MLP neurons of a small language model. Each row is named by its layer, matrix (up: input weights) and neuron, and shows model dimensions 0-159. Each number is 128 + 24 x the weight over its row's rms, rounded and kept within 0 to 255. Numbers have three digits each.
After each neuron's rows, "fires on" lists the tokens most often at its 100 highest values on Wikipedia text that the model never trained on.

L4.up576:098163137145119131138112100057131190156130116165147113157143156143141126147142108127149120130127090144110148140148097123120122166163124132137154110099142141126054153108100138133125150143135096121127104158115156145140098124096128097157139153128110114108122091120144157135171104156118109122137108132093125094102119202136147113112086114110129101087128129131150183164127143155136096138123114112157098159139094088113134141123155136188153151132141119126130080118143100155098100128117142
fires on: " |", " /", "2", "5", "6", "0"

L4.up126:133116128149068118157143176111141124093112132118116128105091101103121131127144100166136120125166156122137091140188154096111097113117105156092180103135128124127092113084146113165161112103086123114113136141136069137132163121163142157121123141156144107144092111114106129128138138099107129088130128146120145167147113095126163100140132053124138120129093116116135140120141099101149134151156135139148152181106148151103085124119120120128123076137144107136143129147101119176115129095160150
fires on: ",", " made", "ed", "er", " (", " making"

L2.up270:144120160118132119138148105104087128114157183097109112097118086132143154128174094142126113124129115140092137132155081088140127132126122169092164109124127133132097090138137119123154134125154162160123153122159116152147136161181124177109125108127114145102069120100096109109115135093101148109100151156066141128103148143120147145126136143128138125124128097114098098144157110099119050175123131140141155147069152141137120131112112106150149139117117128166109132139141112166122151107168137
fires on: " \"", ":", " “", "-"

L4.up108:134151150120082124144131116093135142155161095095126141142176117124080109148096118158097106138180168143162147152170091109138098098144089164097123108132117120108092098105137120126125116127111136155123149126132152135140171130122137121141118157173079146099108115124101109121093172115128131138097136149087166151155130125124073123136116116098167064138118127129126119133100097179136107147083122145125120121160128155121123151094137112101145156131164124112155141135166140162132165118135163
fires on: "-", "ly", " very", ":", ";"

L4.up269:096153143146159119149077156133151146117150148129106102141162145145134085159134155150124110161091124160134129155161113115153160143153135136101148136089111154060080103152095091169170172112121143126154143142124125136135124123135102125160144127120150136147104149094162110147152100153148130128138118144104156125094130166111151119120118174109088097092135125124103168103070086127116116167079159138137114134104111111129083128098130105121103149113101138152121137134166123122123105126091123
fires on: "-", ".", "–", "="

L4.up215:172115157122112140142130154158119127103102173111131151151159084129148126123115118116155131099123154146136126130098130137129128131145143101112128103119127152133071166102088145125164166115131141184124092122171162141111116143106113140134172157111159170126098107114100120117152106078131120153156152123084127097063141142065165158127141152159174097118112105152088108152133139106149115178126143102143102175128153119129134113160151119106138110127153140091115106132112132127100129138112143
fires on: " (", ";", " –", " as", ","

L4.up128:147106146130132158141173128116151126124148121103124118117141082145092136130122122109114097101161156126173105120165108092131141130133070186135130139145120131076102120094129089087161114124109112144137155101109139151151157094101135122131141123145101115102142161138091151128119151078122125126148089144051140089136128161137152124092113123132123097111115131149139129178142123104180096168143099135149103151138107145089129159099140113084156138122152133125108110142161100158144106154124146
fires on: ";", "um", "ae"

L4.up279:143138114111148121162133134155105142118178110095126100129129100099133136142130157136117139152092169121178127074142138114111148111120126128101122120050100150104118130151140135135143105103130144136124078118099149134152145126120107141158146137105169138133138161106122118110087113136159108131103092122110143168170138126116122109164123183116099105107164084126131158085144103115118124129089055120147141119106150167123110137153165111096152128167126124135167138161157153123102098144102098
fires on: "=", " Group"

L4.up372:118112132130134114144148112125139087140152148172126122142135118089149143142147118140105110143126152120141144151142132147139104130132155130108114150122152103205116132123150146134141123127149105107103094141090129144114121128100118147197177164096144103137103100150142092120164154125167117125176157145167124113094143131087135086123120138147138104144092115141111112119122084068102077134119113149129150105145102158132099160099126123131137158109124146093214110127112094127086093135124131
fires on: ",", " long", " days", " year", " week", " May"

L2.up253:159089141157070126155131178130135152089174137125128145103117105114144167107125136179142142119114153133124078124128133178165117107113107148120155143093127106140089126167123150109171134156111093102107159148129124120146141098147129129127142107163153155164129128175084135117146098151186154087108115098081110109091120121115152099093153109157151128121100150121117128136122121116126125138125111150130148159105111149124105177106112103180157108102113130137158117123112124141156115128090100
fires on: " res", " rel", " diss", " ex", " pers", " subs"

L4.up440:112085124142096175131187181146169119153104106131132161140129146102146135144082123205137132092132114128173135161131157144109096130153091133134114094164127139159113144116110114135108129131088104098106133161132130138132177187108152106118159148133124108133164168134096116081145152133107122102133138116110123134107142124123096098120116125122115100099092136127097128142121130072143098140126148171151112115130148142096102164127135120133125153155148114095125121119146118110065118102120158
fires on: " of", " that", " 1", " |"

L4.up424:117124118169122114150123141125136173116104125130127108142128126126101108150126106110159141149143168123126105143121122111131119122113077115098160152121122143132110129106112086166102149103130131110124152116108177163135132090113133096172136143132114080122161126117095147172119120119151117086115075164116146121097202141111146127075105079101078112102117138113065168131141124132155093151136167138161140135150123133168120149162136117134140155138121135152126123158118134154105131099183090
fires on: ",", ":", " in", " m", " of"

L2.up376:146127108139113110138106185090114155138160099196126174124173138104122133143126086114156141149080130086088117153137133141143139122102093109162125159132149143158091134124122134141111098114133115129106106140159151130126103188103086134133104133116119114170133136143155124109139122148134118139143104102150153140099106113119115126097138138118124121113117125153128179165125140127161135137098168171120084112126118115111086143101105132152154101188062124128100107102130102095151110109166123
fires on: " /", "\n", " ri", " di", " bo", " let"

L4.up183:117094091175093111140151147120163136135139115111136161147164134089149119155128108128101133125141111154121186126124127129129118160111105112108165123131116122151092095069121123133137139098165132101114150135140143126128132134131104142151115157129122100124132179144138128104138060139097085120141103087165111119124118100108087112166091063122181114116134119105182166125140125151121120139134134159134149134143146170143082126111153122150142157106140112140119109087137082129149137105184140
fires on: " /", "-", " in"

L4.up554:132108130138128118137116121151089136161136143115156140096128106165120125165128122130174122133165121111118144154144088110116119182120109105104151121139092130156065129112138137150141112114136136124093135138161096148139122152139134122142112137116148150139113159123111113110133090060152119145125120126049092129112151135095145137153112153138142117087099118108127118108178160114151155168166129105150126169082166099093107146108069113120130124108148071135089135117116114148148116130177109
fires on: ",", " to", " and"

L4.up192:163136169127138165116106102092108123154114124092146172126146110153140138100150109101119094171147120147156118124138146124028084164127142138141128130100131158137136170094117120119112111084105167146132130160142112138106121145140131155129131144152114113137128125132075145093150095108158106149136111129113131143115082133149143137113100119125140090123167131084133154135138155168140119145115076099162090154118081143158113137103099138131139157164154126095136121125151127113092140148142085
fires on: " |", ".", "|", ":", ",", "}"

L4.up339:146125148107087112127130140131139126121125188053141088109133112131093160135146129121118079117211142162149147118134162094125087136156103153136121160152131160127102130112112131147122135135081126158103161116070162160152191115124139146099141145166108130091147111132106167132151137081112109129150124115111154146124146101130114141119117139118153102123110128098169135147139127151081099154102105128142130124159115129090130158116107114133123112156148117118095137146131098121153146106145092
fires on: " =", "=", " as"

L4.up233:152081104114113091127141127086132132149127127111155125143155147123160128120120112183139087130141111146111172172151077106134149153169118132133115148151119136172110131071137121110125167113161149132131142141130140148140105189109131143149116124062115130116123180090078121124144120118163068127130125122132102091131112113105150091154131105189144119086103128125148157173145136154106119135128143139156110139120096099111105138106145116145141164137089126123133116122139110139125099090165128
fires on: " of", " |", ":"

L4.up572:125113108090119159128093103161126142150123171105159127131137090131081097132104141148170159159160152146138145100133103134100111106146084115153096156137097151095152107118084117093128132155118132101115149137080082161119134132102119132115162172155124199102129097143142163138145103139120152136135161120130132143105177126124086144120160126126144139092121118124109161122082120172137141144128143167113097122104121146128120166087122106117126108145151149138139135088125150063116102141141121
fires on: ";", "%", " =", "="

L2.up480:157121158131140136137162123094094135123138139113130142117097106137147176122167125127080074131141114178203136158134152082106128127125135151141153123114104120099125150152115119125150103120105094154138140109144153116120153124152139156112158110119092146123132103135071133141130107086156143123094106109071145108157107155108152119082088109148152136097147127110096127090147116138137091177179121115124151159126134162128111129142138151115121124148105143114132119123131075183138139153102164
fires on: "}", " /", "ct"

L4.up227:145120134130162118129126124131148158116136109096150127065161080145154160115146144134124114126127183137092133152114125127095082114095081145130177129139115126136170084089134140102132109157097091102152122137079096136143137110129128132113139149135130108126094178101107133115107139114157125126128135129098126149128157101108150128119126124098137099149165100116096117149099128126099144092181166158129144124140129152176109159115100112111155138126093110128142089163145107178181117158164150
fires on: "s", "t", "g", "f", "u", "at"

L2.up251:142103099078143213148119134153158099163137118135133149114148102158107127149119104132115077130140112133093136125134079099083135098180125124166117172165146203126104145124108127106142117124101088145120139130130143137138075119097125151138144151136134140079123125151109165126117093132131113154142145107140151143097125135135177119128162137138175142116115131163124160144098123155124114134162143123165115077120104119084126136157146128122125094127113111093111109148142099106141158119137129
fires on: ";", " =", " Although", "When"

L4.up520:136114117143109121143080135095119195162163172129146139103154063121124139169129105126139089099152135124123145090132099135133094159150068115126115096125129111122107130089095110154146121130139157139094138159147114134126128134165096129133128143101164123161131098125117145113128090131161125136148103122134135118129124139114164117116112109157168087095133142086083137102150117102155117166147111147152102159114140141105100143132164106103141121158098121126168172100158111150074143143157157
fires on: " is", ")", "da", " was", " Na", " made"

L4.up317:121153099170107117146122115138122156159150125128157165131143140147148140138119143130140156132125132128103185157116120136125154103121104159121124157067161138172128133118139140116128155117140152117122124141122147154130103106114089112135141133094142095200130138104135129075184117147121093142110100143094079119089098117134121112115083104135140056105126158096136128099185119151126119096122163159150151124125122110114082157107093128154123119132100110128151119113157114119152075093138147
fires on: "0", " bo", ":", " /"

L4.up196:099124119112133145167097115118139149149139101087139118112119153159103136155166079108096154175147127109146146127143165123121150100150117133150177096162110139122136147112120082134133139118086070149127123118103122161156143126087118138131138113157096135088148122097141145154125093091148108134120129141147159163164092144132124084118049094106092118084112138134087163148116114162122122113083110133140104119169137134132115136145135150123129177146131136134133096133142085098130144112129163
fires on: "=", "re", "."

L2.up216:166134127178131121115123136117106141106181146140141124098148166101161144132150136178116106130084127116135095144142104174116141172171162120089148135107161151139080120114139110096172168123130139127065133114117106119142140144135094106167164123136185137192141153072119138129149117114138128119092133120096147105094144087103129108108138148150114124111109120127127164158151127091144087131174157126135133125106155177093100136133120100136124122122131136160146114130129137103142120143144119
fires on: "-", " seat", " post", " over", " Party", " women"

L4.up235:135125135158088140153130161087114138110093180134137123121142131143163129134092125130168156142091134143129095182150095128121104149126112145144136170166116143142088098129095133151112119093109109167099128163128102138129069196109136114115135149142145133138133141151113107136158141126128140115136145140074118118069117157143144141066131134138154086131094091125138148146100158118123148140165129108110104119167098123143092108093145116148115141115156117093109121141173087143136093126113102
fires on: "–", ".", " −"

L4.up245:151097136149135150126098128116090149138134145110163147107139106133140046140144152133173100131132168158166176143139095147106128099110110104131160156110130152117102125087091138118146134124122087172158174106116145136125103141106096145154145150119137150125154157123197137150101117131159077127133127150154140123083130124141153116125110130125143114051123088111122150142164081132164096130159118136113127129145109125132106131104147126135137159137164122124123132100127110126122165088091119
fires on: " in", " of", ":", ";"

L2.up16:122102090102102158114106115140189118122138130132164118140173080136155147123142118121167119117125136099110147132120115139115106135136058137111112141121164132120115137097152135124128157115184129163152092101144131141148147121115146080098134160118170116089095150104118096125104142135136099132160133121168147140151146124119130115118146101132108067102135129145076100159158099128129095101145140171146166115142107124102135114178140125116118115118115084140162111128153110176107145138116192
fires on: ":"

L4.up446:142098096195141143128120134111111135129133189117112113102168144095135120136143107078158107113131150099138103130150160085093129101161089195162198112162123113110089096113116130155136132087158129110107109116120094131126121136146122144121117163097133149132137117120122115111114168136122137109181114151099143095123153129116093087104142110099133096104093127106126124118164141171125133135170114133131144173151147121124125145084149125105126140113094156138111152138146093118107132130149160
fires on: " so", " but", " or", " indic", "."

L4.up17:129124120089138131181106121146149134114146192100115118140107102113113126134126092157159124146088117123126146123136144169096135119097138160138111141094150124138164132098111147129153144077102145134113106141115143149135126174127104133161121182074153178139086121135160137102135140145189124144107122091139129067109126117141171121122116123109148103099107049085151124091144114106091120135160130163146113142092168126156104128119130098143153118139146116137134107132156130124104111131117116
fires on: " years", " year", " days", "ti", " minutes"

L4.up89:137153129107132160133088138079179141152143161103128137090156101166128158094143087169154132126127143139091169127133156150122076131128103156108113166126135132121134098081125160155129166118149102132131102115149093160144164134112135135102153138158157136083098137119115100126152123122152129113122160072132146124167140091111149119100141084111118099124134102137121140158146097148131056149101156130124123109136135133144114174112111106126132112183149130166118086126129099136112107126128154
fires on: " had", " a", ":", " has"

L4.up409:157104125085148110146096136118093160126109155088116159111146088105112141131106115115131112154105136108141147090141092092120082144171130122123145129144129124127081167109111141131123143099151130124128166134156138111134086146118118110158127142108142134181159185125152097108131070093158097166126113118143132146119096110090154117135136100156122074118128159110107123135168112145167136135170095127149125120158103186155116150144134132127148149153104116125150093131163075098142128103125146
fires on: " is", ")", " who", " film", " It"

L4.up124:136129101150127163135115128114116132112134155070130167096124113115188126153087143140136098146108177109126144129174138150113085123127113138133186141136134148104112101093134100103194125115114119068166149151089138119133100170176115079149125162089136106149123154149118096132145113107188108073151093108113143112093155118116157130117132121112142112104115109131101120115164152128158130109147142174146128130143139113132101140138104119128126138115115124161144119134134109105140084112150125
fires on: " of", "s", " the", " in", "f", "hab"

L2.up620:173102127166119139142158129118111119143124147125144173123139105143155156165149072118119110150112139134133136137139112140108123126124084141095139164108141151146102141091109110100122169123162143134108184141162120158132116146170103122144187148148142135151079184062115157126128125137143121108112128095075143114104102115115151104135113129143126094081114136113113171147133133143102100184180136157134119160113117149126096137118138130148137110145081117137118090155135120118101130125164158
fires on: ":", "°"

L4.up209:090166144097144140124089115076133183121114126104155137151119162128138086100112127135117094148162176097146142132131130082104101154126113110128150121162100135126081123130120095098118148106066144123120142142095125133150129113132120161145137163149117101135147129128148176151157086106113102125166109166127135145145126144120119083145107107071122078136119123111124174150098144173132135127097113160142114127132116142138109142118147131097127155128128119130116136134175119086112143140187180
fires on: ".", "2", "5", "1", "7", "0"

L4.up22:155091138121094113152128150083121111173172125122128126145149127134137135090132122125148075109134125121163118170127100138120146166147099106098114149126154144106083141135093075133106154106120167144147151161155162149107120155110096128133173108114122133156109138118101171135116098044148118135127088140073096118102148141108140146126156159131163099135134115107131152157140112120152105165114149120143109176092122139109101145129153134136136121157104137132133142107130118134141114174101076
fires on: "–", "-", ";"

L4.up620:126131142104101122156153124094087138148112140090147150120107111148140149139108128143138141132174127132148171136127105103055140140125114125131117096182141128107062158093123115102138109113124099098136147106167138141162132132164125116142103161107124130118150127150142091082111094125143108115119109138102136176114129126119161168125098160114154102131086131113102143152139138134124101177113100128147129168117110118170148163072087160116138119138134102081139126144153130136058127118153131
fires on: ")", ",", ":", " 1", "1"

L4.up141:123120122112105122134127133084129165165130160112125160134158124156143139151141104115138088120168143154136147132204132115130134166159074140140145166144156170118102112147137109181103160110149156117123140143141137149108125120147115136124117170129119115118126134077083107105173142088153101143163123120128142121163115132134148073143107125095082055105110128087134118157124142142119087130091124127117143158141151162141090141115134132142113162113116105120142087135119130105085111121166115
fires on: ":", "-", " 1", " |", "0"

L4.up258:149115152172166155130160124130154149148125118134130130116161085120116105135153098076146133095120091175114102151116115163100106149185139109111131148087144119150147112112099165145081133150132150167120147181090106149134134133104113048135142145129096091106115142129130135147153115158097158103132122136103123078124101104105123165096134098099113109132101137152131165203129128103135130117149136142156107131126125123107113124149141130148122119168140130114147090112091107109132124100116128
fires on: " |", " at"

L2.up243:145120113151099141126153088126131122167121116105122151128112071099131133169122121173103083146083120116094131089178123138103112112129115171132085152162122159119099167070135137151115148130176140147132126114165127194133181177127139115135160149133143140096120126113107151133100155158168106126155124088095121128095141117117139132129142140153139104109084127102138086159160112137140143131158121163127173130127131128103121141158130116078133122137124113105128125113111118091105131126116085
fires on: " like", " However", "He", "omo", " Tro"

L2.up501:123063138141114170119136143165127122110175159120115092087164104127119169141121114158137146133150125125145109132120149157132117107157145168071115136115119103135124087115125125139157132148164129078119131129133056161150139112171149115167142103134066170142127099125113102109140155113078150125120129114152134123150139094104141105147137133115126154133114140105133087150135096133133115109100126133146153195122104122145092149114110096163168156098093117171132141117108140145116134100110117
fires on: " un", " pres", " res", " ex", " re"

L4.up406:115142151142126131128125143106159134128159163109122133130140099141117139120101131123126069108143150144163148140140164101134118136136074204119148168130142093093143133143118082185139135056127127169156124165117138151125174149137115120153102140147154123095111118128117127137156110088123137105127117102095122117143108153125106106111113111112137072107107120105146138139125142163147155183112100134135119153104094158145109162119122120118145142163148068135118127085157089158092141147142142
fires on: ".", "000", "0", "8", "4"

L2.up132:140144139141102144146154128100136122066127085137129128140161153110098151169125110115141128123129119134103132102153079101115145179119091142157130085097127122144137123149116103062115102079129097096118159148175163143108116108131067133163118140156149123123141166119176176115106092150134117163129114115145144127123133131123159143133088144116146118125125135141102156138099131147127153134130110083123134131101150115151100133147133129173167114094146137125179108143089123111097143155160082
fires on: " cur", " ver", " hand", " Hus", "|", " Rad"

L2.up432:169137136144115110161152107160148112121123114122131146149107183115128125147159095156124104153109144145140148114124099130115146109088133126139165090126177139107112124123128093101111150111104149138134164158118137098137130116117095147154114112143115154136182102151131138100160135134116093137106102105140166099099108095101109105110085106153153113101113124112091130155139110172183123166163169144131116095097137190172110106094134126149134106150144077138112130169125097118120087139165128
fires on: " (", ":", " age"

L2.up282:136107124190123125144138175116098137158117151100125151104134129117142147148149109128132147165096133162132163153127149149147139171093122124103193098129119130127113120124122150155138168121129150109099153153144106109135113138141113169132150135120132131119153115107108117128146128080121110133100120143098106089091103093102136117099108140146141098122103095102111125128153130125175113166205160127124128183105193183120099117120105122155138138129099115122105132101126124107156085098164092
fires on: " (", "-", " rel"

L2.up584:137175155096131115134115126135102137090133132097123151110151120091167146123143111135140099120150175116120115162111111089112116131148138130084152113132101139116114099165149137147128130109086137180121088156126069175142142123171140164135117104122168141161090123141100090112158117085111156082149117148119105132129136154114122133086107105100103138145098103102132101136197141115135117122098123143162112175116122131099100167103114108101137114123092142140137149137155150173159153129143151
fires on: ".", " ."

L4.up10:100070129152144133135179113132129128116153136121118123153082128162107142157135113158123116125140116120139105156147105120126145150132135159139135127145101146160151169128129099120159131098142076165096158155077152137167141105130131163178160131156134152132147169122116146126144121131125089100107101074078160187099114147115100132095106147140094122131129096121109173108094098106119134163115109110112144106094125117094092117091068131137135107106130156120149151137120095150122125147145134
fires on: "-", " |", "the"

L4.up320:115154135114139114152148152083144132114131137093149125150144128114137121132156110137127125160138121157132147155104171078120140144123125197138161119115133150092117126104072112191103136079085098172130083159119125115150164146137122178115130159148134142088129101113116141149154154112094101118152134109149135123136106148136139099115089127094102077119136103108168116119075147156095096176098121133135112144152127132184138144122154113120154148133157147111106129087134122141146133156125133
fires on: ".", "^", " (", "9"

L4.up182:142138107150125126132127145126087123133115179106129131061147108148131104167189136129116161177106103149124160123144084112083108121134143149145110136157112150131116139111107142133138133094152137092094151159103134138163095128126128128184122119113145120125116122154111133121154135115132091147179097118116148163097121136123129142150077169191119105126126116107166139149149157104087107178112133123136099119142087093162123164097091125148135141147143120112160107095137136159139106117168144
fires on: ",", ":", "|"

L4.up150:140088121140121119164145134075095133145122163049167146122150118137158128123103130149126075175159156156170141123168088154112083128152110155128107122125111168086141113120108160120116134129080138133094145113088099155150129131135119151148117147136135143126122159118130148140139093109138126063146113133117113156087143135140118127147120125135114138090121116103127162134142136137129096110130164112146099119184151142173101151113121084146140089124116105133165123117140143126085091099139107
fires on: " to", " 0", " |", " round", "%", " statistics"

L4.up277:166132088097125148145104112127117156111123118112132136135161101133167151123117068089153125134074156112149168162114106149141119153163112096115170121087156128150074159133096130144138114136144129138118182131170142169132110134114093098151139142134136116154134150136141154088131130081186118108123132090146117096097129161105134096130129107135143098109123153119122140117107085121106121109138102172126091142128129164097083134147161128129149156184147124138116127139130129125072108128127161
fires on: "°", "′", " /", " is", " was"

L4.up414:122144155123120126125108135131147115171120100111164146126174101124188115099123118131175140127118156111087112178158103120117092157105083134080137178115142164163108128083140125141110181104107130127128126137114108145142111090139090097123160116117151096136151154118095163062130117116148146152165120096136135118126115121132145150112132154142132132145142125080128101113118128166086141124148132168131125158109104168182089144140140119148148090108137098122120116143136135162102136161153113
fires on: " U", ":", "U", " s", " Ref", " I"

L4.up334:122095178122136176145132142114110175147133120139127110122145151126165154116154106126158117115128135160175143122145131119123126145191107125113123159110136132156112120142130111146128137140109143113087127123128127157128124156121140070142154110157168109096098127119098112063140125116122109101175140154135111117169133135122069099147113144132132140109066128114154167086158127131115115178126093136130128138081121148112116135119145127084137096119148118104160183132168132158131090104112076
fires on: "=", "ona", "ary"

L2.up154:176127130127130154133131117090118112123147107148140175110145103129135144153096099155138104116179144080103110144128155132093112161105089131116150126130092141174136091136138120123128160091129127171094171117163135112125109132143121113156190114126139091150139072130083111085126103097142135112161109098101156097138098141131149128133155127073098100121111112138125190149111149131137139115132138122109138178125125139101081144126142115129145163138106147146142131117161158097146141131172094
fires on: " under", " a", " great", "″", "own", " young"

L4.up211:158106146144120127156158084134113135121155162091145107089125113134101078137124132161090143155118090136132169145145131140130122110112109150156110113109171146130124131087114181104165118115129132104127186137111148150151086155125115119199104143138123150124103141124076136110148098121128121121086127082109141154116145138114096097145099126150110117103105099082140155142119111108116101152107121140113118109145095133167126131137156140149143141190166147137163101128113104165081086120135124
fires on: " |", ":", "ers", "%", " born"

L4.up349:133107143116142158105143158118114070160106108139123145100113073139148166160179078107151123114104148160126128140133121113109143093158129173095095129167124140133118148130141106117175158119149159126122119152147116180157139097107149143141150132140144163108087122069116118136131140124147128127123111112133204120154118103112170122131125169121094120131128101109124121075149104118116092148123110118169140153095116136119099118073101132122136090124094159142124135119122078114110144144144116
fires on: ":", ".", "ho", " to", "te", "-"

L2.up195:102090186119132141144134091123138093124151154103168098114127120126091165144128131134142113101144113125172121145143098075131091100119088114120112170149113104139093149108138100119133145094119099156117113157174140179133139105138122135145125167125145122115069108129072089141119126133135135118138134153068178163132123134109120100134118120117158159127111141065125146118137112117165136159115107113167152111157132188141140126151134137130149125108126106097116145121127108148099168111162156
fires on: " as", ",", " not", " remained", " represent"

L4.up118:123163119188090122141151126095119148150145101138155121111160124153146142156116117133135142160118142131129087123161104160143114115179087149146150129116140157142130126116120107160079144156109113118125137118125173135139088137110093130128145130061149087157133145142167099102112109137136134096122099140148134105079201126101102104104098117136122094126101129125070155142125150099141124110165120120117124123140165128127102164108163121152148117111106134105144144158141140074120104137187110
fires on: " 0", ":", "°", " 1", "–"

L4.up498:137102127106113106155130140144143103119155136076139154111121092065129105153157123166120140176139122155135098135125095083117129176163096116083117137128127105108136105155114115118129122110119108152119139144104156170151128124140099134126146133103134100156106144106106147088122097120141129113139122080105107118161131160104142134192121122164172118129119101108122157176116111142151126145092155139146119150079157117118099184143083126127159088192124127121124126131120131157108100121141168
fires on: "er", "ist", "\"", "w", " player", "oke"

L2.up197:115143133128134164116121174144138127162119121112121127114100125114090153127171092108191116117132179163136121125123107108159079108082115137129123113130103106156093101159131182140168098104120171123099118188125101172149154125150139134148109129138102143139146142128103117140146162105165139104130115165117129101096158107123112130130129100126155135129118153068140112126190121087144163105166150151137089146077140146141126176104089104121137118127114142150126145096138141108132129121135124
fires on: ",", " Ir", " Cor", " Bot", " Ser"

L4.up39:148096148146111175125126134096134157142135129081162116135173124110103140124122128113160133163163147153158135152149146119103098121136115136143121113140115130153152121070117106127172134080145088075149160150117143155100138135107125184151122176137130083090144157131111153147130102108151106118154103133149122095084120129147139106091100124119141085125093112104141143129122082161149135166124121155136145084140062156130126130118104124112128142136134115106144131104086069127118143105148146
fires on: " in", " as", " is", " has", "="

L4.up506:107089098155068119130130186130111145115150151097135114134133106154167132110119152146114146124109160170141129157112122119096114143128145149122181130105106134163101087082127134132157139151146112144149128109157115116127116173117101148174133136140135127175160127140095127125126135110117112132090121102123110088121188112159138117106091126159165103112089110123100149148166104148099144139118105162109132164094126133140067146123080124117126142140140133125177138093102086115153086140126117
fires on: "-", " as", " in", " sub"

L4.up213:107119140122128145143117169126176125183119135122153133101141081128143160117125089165123135110169176095128152141131129092170093122156114139091107100134134095065133126135122119116129139121092122129119140136131081158149176134160126111115138151165141104102092129121093120116128130118120116103116140065111147173154136141118112065124131058109142129121131155091097130095131110144148091159114149182145116133137147151150105168102117116128128120152117126090114121102148149166114129113135130
fires on: ",", ".", " |"

L2.up564:103170147133141127106117149137075152104104137128131162124132125094164124150135106115173141125144179158146109137127117124137098172142135125071154100099113108143151027135128168114124127125114138108096133168146112128141112141150137091118164122144128167115137132129121128083119142129141147118135118133137140124134119119113161132130160139112094140153091148095106150127139128100142106130102120158128096185098141118091115173127081123129143116153065131175152144125155192140146127128127128
fires on: "=", ".", " debut"

L2.up632:129082118127109121145109169147107112102123109159181144129166107116139158132155133156152135085156161109098135148106139170077084094168142108159128075135146121135105166134139121079134149157193069141111154115107112146141144126133131102127096160104164133168100158131142144137108099117108123132105127139115155157119160123140130079126120112130141126127124111182138142148110094144152141103111140181170128110112106121127112126131113113127117075129098130117150118157101098138128101131115151
fires on: ";", " hold", " bill", "%", " seat"

L2.up380:127097083162131122173144131124119121122140118126134151136113103117090109170161119124108126138122128123101171138134128130141149145132122121172125150158126118147162167131135134164108113094134086145090138185110156133151123079125122168168122139138133095095153143115085126101172096109093100137135118112173160107080153107124112101125097074111104105101131126120124147142099113148163128180110143139126118114121185148136120116128134117164123159135127099075188131128106084140148114103144122
fires on: ",", "-", " in", " train", " through"

L4.up106:122133154118131121117115118120150142142115159106145156125108112098144116182170138117156107112148145136129100135132103122048118146138143168112167076105144134091124116151137131170184141128144117140133105148114064150157169116137130135124090105108105157142135143118145131147152178081126137098116143153088117136163103120116123118141135140123114142131110115103131105145131118088112088121114140117144151160138143125178110148074091121112135116127100098153120108090117178148124186108117170
fires on: ".", "/"